From a checkpoint of a small transformer trained on Wikipedia.
Size: 14 layers, width 160, 8 heads of 32, 3.75M parameters.
Architecture: RMSNorm before each block, rotary positions, untied embeddings.
MLP neurons of a small language model. Each row is named by its layer, matrix (gate and up: input weights; down: output weights) and neuron, and shows model dimensions 0-159. Each number is 128 + 24 x the weight over its row's rms, rounded and kept within 0 to 255. Numbers have three digits each. A neuron's up and down rows have the sign that makes its largest values positive.
After each neuron's rows, "fires before" lists the tokens most often just after its 100 highest values on Wikipedia text that the model never trained on.

L5.gate138:114145151160111145112148096122149084150088098108151164118137111127138107100141083093153140111155143138098125143093102141164075147125107112149113183121124128126110172092090127154114083144149136132138137101138124155136106142119139104101104140126164142163130156129127116141116091163126096152147126191099119153102140114130111183143123160137127112151143115118125115099155129117132070140149122099105158107123140134110143121121179163154190107125161106102128127146106151090148138098124171
L5.up138:140122157170124137165098134105108097144131146148099123152141107100119126133139080125126143117121154155156131148100138095151129103144092108127136155107100148112114105110094133141134131147096117126113134145093109113101089140111178145144075153165105143125126129123178176098078106138102115114123144143150118146101130092144092150157100148120148089172141126162116142108111163132130102108130102165167163106152080107155126100162124182142144130155178143110101160140147163094118120117108152
L5.down138:119150113127134148131146092104150120123123105136142158152169125116158122131143137149084172117156082141119110103102050098132115127081112173139091142102113087132144137136099159087145090109105130100132145110187118141173150119150154155105153099081152146116135123114116104143152140138131080153149101128131126145176151113161101146120101136103155113124091140135152109096130107146157100150117151113112106127132130157132112129132114123135113140160084121142138096115140091196140101107144128
fires before: "==", "In ", "The ", "the ", "===", "w"

L7.gate138:126096140181144160127203178150142134125157119179117149118114101130124119052117130153079074066102103125142150111135135150135132112145145124145127149129110096142130145149132174151111129128119129121140123138131120117187114149122127146120121110120096125060131101114156133136161133110141142179123130124056125084122113136151149136124115124176128145129121100152080143123110152144144103138102145117135152125154111095115178119101123131163123124149122131090131120143109146132131127142149143
L7.up138:130144113122156170147148131147147149126135111120137118129093139151160162080135090162092102094122123122134154114148118136124126092143165162122105096157142100134120161116163143112094105106128146129136154114148100113161139137088125097142114134095112097099117136134107126107118115090170147167144122149080146093104118142154130168125116095221134185124117163151102128102064126134151107133099144116116137162153123104120164146105130131127090088133121110095120153091151121136125111150121130
L7.down138:126162105086136161088117111147145161118128118134131099151109167150107110149147100156112122139144118160137129137133150136095126130128191153105067104158134106096152161103169079111087129120123133129137168126163116132137146117078125102163132119125126100160116110150108137115100147134177114156148108146141113092144115165149085140143142096113140157123125184145159134121086104106139115088114068127140074126113172127132119153144149151143108111126130110113110168091142109147110136119152132
fires before: "am ", "en", "en ", "a", "b", "ch"

L6.gate9:133134163125148120071131138129161106100115143151149181156092102085115138106153143132175095120111149141165130131138146134150077131150102137146155109113085131128153155129158139128127134136095140101121142175139134183135073126126134164155158114168140164093143098113143164120139115131134106143120124119109182120121153138165128154155117135128092104143078119087093138096132157114135108119150114154122114141140125143124125075123141177144169145149130097097146149094143095120123143084129099
L6.up9:148155177116169110091108116144167116084120145105150172144109113084157111107171138148171119102123153125138150161142114135153100106161152129140123081144078081115149163097114150121105132149125164133165120126142102132143108138104139142162137128157145127143118112130133166118135124152152116133117102150095169148124131144147129123121095132124089090129105128109141118129089168083095118121161125138166107142124143113138108082115140173118124120145137090120137113066155099114117149107079082
L6.down9:137144142148146140136120079137151116138128116156143105115109128103177067138130122139137146115135132116135149177120132117122145139137137116114107118116121063140137137125086151139115076129141151133150138094137144075172107198074129135149097141083150117127098134112141126136144160127120135103128094094127152126107134129124136078131121114129093124090138162138191075126110115088149117143116115166164124119107148092124088104128125153119100136134133115151121082110136101157163089151082119
fires before: "b", "==", "===", "18", "F"

L2.gate89:119117122124124086105134118129138098144129110164146134160136151096160119144178149134157145150104110075150109139175129121137071134128157123156122169096147155126151154117122127107128097146133139117167153135159122149129099120133100128122094205099133124169118134100137120121155132113101121129106119112160115119114159107193183125174142124162142118148127156136124102133175146124174122109126124149139129106136107125153163102140126171138133091123131134187137105164102117104131102114179100
L2.up89:148130130109162097053159128113161149111139122145142170137148129109120150121178161098138087132125139177139105175121101146115104088160104131133132115155173179107134132103128101123125153173133119133124087120130109108128113148100104181164103157152106143148139128118103111125146152125145136099136118126108146117131156120134133135092136124123139119130163164147177158154114096166152187112145126138098181127118121136090136144146167116083139137114144142096173108121161133095128123122122100
L2.down89:107135144147146088137142181142108129161106098143137150159111140122115118124149156139160122162136118114128175128098150110130087115093132088115106145123130145132080106130135147123138146154131159167141159180146130103133143138131163136127174133070116155155134119161132075130116131107139118154110132150125143123136151135077111171124083135139085135149130136170150078102110111073071135127118150131098130139118126102136178123133160121124068151097117135115099108154120127135139107073116135
fires before: "t ", "e ", "ed ", "en ", "p", "ing "

L4.gate135:148106162133113130123119158157119161144090111163106109105116138100114126128124121149147118099126136102131142131138126099161117108159133134147143104126116138155152146141168132119124131156125165122117116181174149155097139140115129118147168136139100169066078131077157098105148149079106113163112138078085085113099151131171108147139131133167138091124119146138115104078140105120131149157122087138116116091112121139107157112109133130132134176122092086091142093134122173116129160118163135
L4.up135:142126147095092104151113147146126120101111130128134115113139113142166095153141065133155093113180182126109168143142087117138132107157143149157091135151128130161174147129152115126156150137167187162150150125146113132056162132115125111132185145121117128093083161070125133112146152070154123118118127117128127147125161137102113139131135107154132110116129145166110121090133109138120111161129122123140128085137136109123157116100135097116111149108150111123140114102148166137080164139133133
L4.down135:098115109111131186145157120128165088079138159130124163102137118141216092152137096121142093136142131132093148130139124179116122116147143158121076140144154097087156135111105118118137112104168115146151172115126086126093155156092142099101126139107134101154129143182127134143151113114142139087126071137166158151164124129082138139108122124126135121108158127137143116147153152152130107109128146099149124134154159118135142104146095119104117107122145137154107148105172120152128125100123107
fires before: "am ", "ch", "a", "e ", "gr"

L4.gate120:107131158150102141114124130130176097156086112124131159111109131170109101148129129113107107113166105123100111129106123134123138138134114123112143117109113119163144121124095153111129126136186156154135153134147103136098106126155138110150153148099152135128151160107132138129140136096092084120114071144088176171088136165143155140160126153151117080125171100146123118123157127123113089143074193124140093089109132121120121118108129127147161127120154120119145082108089130174152141080169101
L4.up120:128169159159093116148142060134124133094123100121135172131091122143102132104126140123135102073124115114128192131086119096132126145130102131119124118078091153129136134123142141114120127115125107135124145137140125160148142134129125148136104103127131130067128129112074129158101140085120090171151141128119129119125128124145137180131124123131148120150132125089124103092133113141151068178143135125141133106162132123128147102117128144203120135183137097143146142068112095114131136102163175
L4.down120:141076153131123140129126120150146074132108081158115131122143119145116107107092140109117108110110142117090109136138106112144091117145160157164092123116143152118146139109156136073116128146119134146160177127146130147083154172138112129106091157122105127145135137082140121143154121106095082135116060145087170171138121128166135096143150143132119095125133113163127138149124169105134083160151140104153122127124137088103126102089178144126136113096154117136124128143111148157115174113166101
fires before: "The ", "H", "Th", "A", "O", "In "

L8.gate144:163141157128129094118160186122146108122102108119127122159126140105120133108154129151139062153087065111149081131125132154128109131107106147126144163076126102137135124113114105109157111120136122156168126057140119166103128131102109113157127168126104091130108133174139110111099118112109119106136122114095127171097128165139127160119096098125110122096106174169104111110108154095154143170107112105132147111159148120100165112135124150135146153120103137113165101153109160124117108141145103
L8.up144:150172168083140181135130137116157168124150134133094135144142167151134149155097121142109101107102125137179086111120134076118148122110125083137116140148132156116091127136128101145112122129117124122127199126115081144118117136108103154136102159133131102111108105132140121175131084151135099170115125129137107143143131110142147170139153116148154102124116137161073131135133124154124074164150139117113157124154122158133114128129164122120153075125104140109058122117157075113106145138134103
L8.down144:158173161126194137091147139142150118154165114163144101139132125094158137118156157153135107146114126153119129130106167114075156083124124111133104141095106121091181140137153142118132122136102134125157102154136149124116127170123125124124143132093145119163110108141119095095148125138150147100104137111141134119131111148147151061122145153088061147141145108130143116058117142123158130098109117145142141204105103115113113147102101131103133151122125110162147110115109122138136160115093151
fires before: "ing ", "op", "b", "m", "tic", "p"

L6.gate8:159127174153099189094105120128145106105096151139165147081101097115124136117137132160164098138089129109117115107110130121131112129091091133134116137045120129138092169126112137139102149138126089126085150146102117140130106126136149100151139142122128106123112122125172129119105091111141111152153151121096118139123122134169137137161078128130129106115141137145121155183152138089146107134133126112155153118116091152108149133127130112183136129082137126045154118140133124122167158098158121
L6.up8:084126153114084170147138113098200129140122160132152125058117072139130065158120128134104124142148163155121096109098096109109117141139124160112092140099113123112132123087116180122141103134130161136128157114146110139146128149150141121124098138120107097135127147133132105122105097128140108089163094153121135136161125138142105136153083123184153100161135133131154112165125144113102081151121153102167128133094127105167132096136111142140112127091145115101090117132149117135091156119141131
L6.down8:137103091116113122165140101126129120150107132133138117144117090132143064145135110116052161124177111125112084089115103118141115100160154134117091125143103118117136124094141130128135082148116163122143121077161135101153145180134126112102118139130118112164112169098085090155124176127100089107101085162112113138125135163125071112118161144126112115119161109103120080119110107167149103143115128116153108128112135092109127133123106151108132115155109103155108137093151109133122091151123138
fires before: "==", "===", "The ", "In ", "S", "O"

L6.gate30:171113169147092125128159162091163101072116154198158159145098104116104116088129113135092121091110133149132129131083140156130127141148082146131125121085091116119140151108107170134151140126095102115127112107158107110121105103124138117134121137111117154123152082096115136119096115138145097147123143106133109111091136133159120167129151156130121105127068151153113128120138151141108095128137118131086165141139123096139113142094125134152191128165136144118144092116103118066136147099122131
L6.up30:152124156095124109166118163115137114084173138108154123122120124163108112146129141123088139128143128097104103139127104116113087157119108149131105135101107105104132153147099196087129104111095136140113105100160118125125137140139109123134133139112128147153128101104087147087110079112169137147123107155162174197125126121190145149138098146156133132097093109154140166119091127134103121158166121117117147149129098093103115172096126091139154110156148142122139099097115130095120116117106088
L6.down30:154135111161110122156138137145133114127131112108138097133127157156150080147110088140091145158132112133152122173111105085112140125142101122150027133137096106108139149143087180084128106118115140134136126120151097154138160107097118135141095120131117128130120134144064133084124090071143106139093122149175146165116159116137132153130106154117114113120151118162180163108083093126123121143150154143136137129141098107137103109146139122121137136124118143114147152073136131149143089112128112
fires before: "==", "===", "The ", "In "

L8.gate77:127165135089136166150125101159149153171113119094116100144112112157159109139117170131115144142115125112114147151103070163119153145115134166122100158135119099154130121149162143123114091117139104141122153119135132133125153189097089115144152140110140123151112166124144099111102112143111120125169146078103133136088122129094128099077132116155134101166146140114135092154131124126129136130117099127122129166184151125111122129161177096140122149117137142170184077111177113112160100105151141
L8.up77:171169126110142169157151111126163134134106149144129109113108120150127097165122125133150145103093122151117140151152138148132132120123153107142155113120110104142141132174151118113127135071165114127161113096149130120155138155159133122180156150111141131176095133109154123119087119164115139135117137122081120161089106134125147095098156110111104116098127131122138073149126127127076077097170076145133160135165132101111141115140132099100137128097166146157121089089169171133159111096142122
L8.down77:081111142138090101128094142133093154123139119137116120128130117109157148112131148104110110137159144155124111121117117138145137140164144123132029137152083145138122138086106147158133143150104111178103122118133139146118112107119102134141095132132106110094176136158120130141134128147113138138129130163157084081162101129145111161164112169147121133131101128100118157130131183109155165142115140112117131120077124083110092147118157173152125163136136097101135155174070104121107139119119155
fires before: "n ", "n", "m", "x", "the "

L5.gate108:168160155127114121087121129127133096109118114134134169134098108083128134144117085096153161107072154124121099131113104149155078122132130133142098117116102098148149184137161171092128113116134143130141151103153075121121122152127138114115116116132129139162159130099143148117100139087097084131137124144058164137103120155117140139159105125139110102129158126111147112144146162122110108143111144112155154086124120104120103094081129181134145107134149124133154114118120102071175165103149110
L5.up108:149149144149107119122117128119089148123170107151122148159128154118113138145135134147171119097124132106143152124101129094132101123153082131142116121089076134134104161132107133088122125146115118109109116139134103139136108130126133119151113139126149122103115131098139147062095061123082106150152117119118174162164129118172104162163109131126174120155142111108114105100130164110143104151143106166122136098152103128149100129101145145197120113143168126134160152101156129094142140096201112
L5.down108:111118144124127113109131103132148067131126136139139180153078070114162110111137082158108147106094120148134109159113109142159092121134137179122085138144101081159167169141111174094115101094120151123136168117149125145148141164112105146127118131157124117134126129096103124130112105127119104135108074170086143177106143133143107134123130168131110119123161140120164107122132134136134120137121149135128102119102137114092111145111116174133127071149086113142151152119119099180152136131096105
fires before: "==", "===", "The ", "In ", "O"

L6.gate44:139123127187113112131144165078119106166109114138151174115110081098099132105119097128108112146146125151134129148151169125131131116142090095148146133098094116145119142071140139144104127156147119107136124167165129120141091122144154096124119129146144127134141125122158171107102140106107132133135111104108136134108089125122136154170167199154144081161165095150078128086119127151123112096100134129135110108131132162113152157117125146146149134122173151128101082099131138118113138083181129
L6.up44:137144148168126143142141146100143110162098100120169154104141109127130137104130103118087098145152121130117156165131147151119113138155132103156109155133101127152109159085143112143090116139157109137170141154133098101131118152131189093118111124161124095120141148120122145115070131091130100128116102123125164158108095118130119184172119159153165097163131119152103147125092070147099111106113139113132104106134149117109181134148132117178135131133176132139093084071117125135102132122142113
L6.down44:144112138112119127131112104175132148134111105126129124149132127134222124115136125111118133147144139136093125138109070123150107135123142155133034126178128131144132129152139144089135096138128116153159149118142074138148124233139128114125123130121082124126123126105124113168124108128115074118133091149116156133138134117148148146138130126138117143130111108163128133131098087117118094123138151090142153142130129066122122114098130098153123099165155110142150156097146130157137132123145102
fires before: "The ", "In ", "I", "A", "Th"